Weights of a small transformer language model: no biases in attention or MLP.
MLP neurons of a small language model. Each row is named by its layer, matrix (down: output weights) and neuron, and shows model dimensions 64-319. Each number is 128 + 32 x the weight over its row's rms, rounded and kept within 0 to 255. Numbers have three digits each.
After each neuron's rows, "fires before" lists the tokens most often just after its 100 highest values on Wikipedia text that the model never trained on. A number after a token or word is its count.

L7.down384:125173136070124181140117116122156140170105141136124136106121110146193140118143136167107148161099134122166119164142148159108091092144166151071041122127122131164105162188163141074121067172146123134122085207106110094099130070185167135108117214115167112134126095228044129188159101098135152120178113126110109094130126104146111157129149156158128110112114125175060101089151169151141077123101109114103112115120125163091146109192151085145128132132134152095151160071135133115094152107116115143135163140133155047147142114044057118115129203145154124170099084131172111081084118165129142129115100120148104122127141106084153113098136193183107151114156136100145133125102139175122150158196131107134130104158130169190091114202123172091085107105121083148090117192105108105161133121075139
fires before: " in" 20, "." 10, " from" 9, " with" 6, ".\n\n" 5, "," 5

L10.down349:149151101136187179123103098115129091041080148121105099166155135127166134132137164161114139154133154133195120206151113122104134139118116133135075141140156181141133112094118154146137135080116131120141093170050098119079145170070107127110096118084190144154141180096167043112140200162142153158131147190081116138088091129120141193106171111185141155128128108120131128090138175207083132165126061109157063143133084130169105092154109136113103102185109118136088158111122141100128137127131103124112169117170063129163124146114046135130168094127123184146091167162206107148117152163103130084114073167103105168123154122102123096179070113164141128138166160113186177083155152153146180134150160118084147174113121162066166115194141178134155150109173123149161125109142117122129155176148111
fires before: "." 33, ")." 16, ".," 15, ".\n" 6

L5.down1158:155132124176196140109137111141106076150157098151115101113132149139171127133137050093067127148095130109150128049158101104103140134106165142117081099151119170146144106126077176062058098175098112117146114111112104145192147149117114136124173167127159158131136116083152113149153191113108148121121111163063089095132105172125102145107083171174124093166127113159082167146162109148079093127131144120172048109204155106161145122161121089140190111156099108116049145122135162168152156106139140187186127108141132099145074206169059106096100121108099139147076102143185131108140133116128125218099118168137148117165173125079102134145113130147090140117121110187124064200098137074159082125113063154118185077109164087129107117093139167096125113088100147159126135078134223149078136121127102
fires before: " " 76

L5.down567:161190153156154156087136111165184121152168128190104124211139095114157094126130118137109116091124106114127114152117099149118156177171182078081160163122177205196132190089175110116114183109159103123140139152157152163173086051133126074077135052161105149178139177134169129111080134122170119138105125122134116064162116125098091097121139118106135160105114125101091123119173171154113100157117145099113068136146099151145098150130078081102148114133086153111124135156165179081082106140185124156165134100120102131149078124194086090113104063150106161096126134076144133126095109117045164087092158173123197152136152132125147148110097135117079090086140135121157128102146096102190138138100132097099128132158164111102128067155164065144152128180078199118129117131187144140073180150144119
fires before: "|" 21, "==\n" 11, " ==\n" 10, "\n" 8, " and" 5

L10.down1001:154187139157127141090131118148096093111128086158113133140156163111140124100081086132071089107133080099103147137173146141076139072110079140104000125166096112119129091146081137101017102109117102114182126135127176082158126200123127110143113093165149121158115149159145175177098120115117132105131101117136168090139143136137187174136127134166169134159073121156137147132093111165120013151099126151158118135182181153132172127111162098049125113162165121100164122160113143147129111030101083092151090122097153115153146135122113130096194149137074139104087102151142109160146202096085129168145119151129053089144140120094110089099119110149117090174157080164139189124097148107075157112076174114143148139129138137063078102159160171132179173099132083170096137135144139090122169152122124
fires before: " " 63

L9.down342:140160151139090112055084152055120153123104141101097140120141098128086095160115146133117183144135139079158118144135138138121108151130103132110000155156046134124151157109168130087151121159170121047103132117142101090184156233149154102111088187176099114148155109152139158130116110169140182124156150097207134082113165119120146163090138121130103146153090136092148156150148142141130094127140129150157115125133141154119122127073097075107102133092160112149182063055159089095150158135149103173141142100066208098115107082106154161136129133139115151153082160149170123121134146114153154147161130148134139120143168141098137135119149161125120171128104096114087134118057133143142125112172131090162072140093126130033063169129154108127117134086153144089107126087178118125104136151072114
fires before: " " 73, " −" 4

L9.down832:155138129128131166080178126079117078074108154119118181166158170152153157074121113140117140156171121150102139095189108147139103101165169098163005120118177119125151183130106133117084173081138140111128105159122116129122150114080080119154142122208212170148130152064119134075137101125113172118147115119088163193091150105153193155112237098170143134127101126161131137153096095158157108122132104134169121162119108118106107186072121094081081146116071105140101101169109125138150135091100051187157161072141165110097116162147087090109158056133105213134178119146162055143095163147177137104147091143122109105117134114127092168105148120115119160139168094124157113121120118110171117078142124162144120142113180122076168097163136168113116101198099104185099181136083118144121146129149127
fires before: "." 51, "ani" 5, ".," 4

L2.down203:071123187135109124091120133104193136135131109158088123127124098085154150104133161118075099125128132062140098153109143113101118122166123087110089139136074098155149135117125155094102063157186087148148177132120139086122156031173120192210136123107135124170086082115078180100103167130113128101174128145119133089127103187119096141118119108160143103109120121143161108098095140120132118118171128138049136185094162124091097101130156043124130122168107119174106086178126046142123155138127118141134162144140153113066107148128110126152109110082142128139180196209164173120081125196219156138117106198112098095129172142099154107095089126099133110144173138129099104118147111120064153110139104162106154146125113102164110117154112132176068063041146119141104112165168165154199078140121173
fires before: "," 32, ")" 12, " |" 12, "." 11, " (" 7

L10.down117:137156144111122110104111148092159125115162116139133169107118125140115126127129142117112136146117111136081134130103181129124164114090171131117000085128142119069171124131117130097138124131115133161137147142102135138121133197103079149109101111144158121153131088160153154156121144126145128089133128138255112130100136110123124161128106124164093141163164108109128139141102176125126075123153123148101152128134163115094096110137158144132113098151159114122126150118162119106128168139114110116129132140102150151138149148104177129131130110108096131163075102109136114133074118123116120113161111157094122110148094157106088150163163093196095162140135083129131106099104174100113100107161134146109114100170168165110128117141128148077133146145117114158154113137121150085086162124141143
fires before: " " 46, " FW" 10, " DF" 9, " MF" 8, " +" 4

L7.down489:147156117113116135099117162143162137137101128134092176167115122115110105135142110142047167149166099124126122155065097140099094135172125124086066114127133154116103102096174137165094162144113079146137112165086166127113154120141102098124080156133144127162099115148133145125154086126146169073134162174195148064168185118204094087200101088119105109184111142183120162106138118096158165173166144152137097075129157129140186107171122164090196060123111104138160175163135101137122087139153077121121107141082109074144137146084093167156140156145087099161150142134083108173161138136073170136063124199159113088118117120126179104136085150091076069091153171096152125164124150115120157112095096134114163107141073134136170122093152032103075126117114213136111157170124098154095132152100127
fires before: "\n" 24, " and" 8, "\n\n" 8, "i" 6, " by" 6, "," 5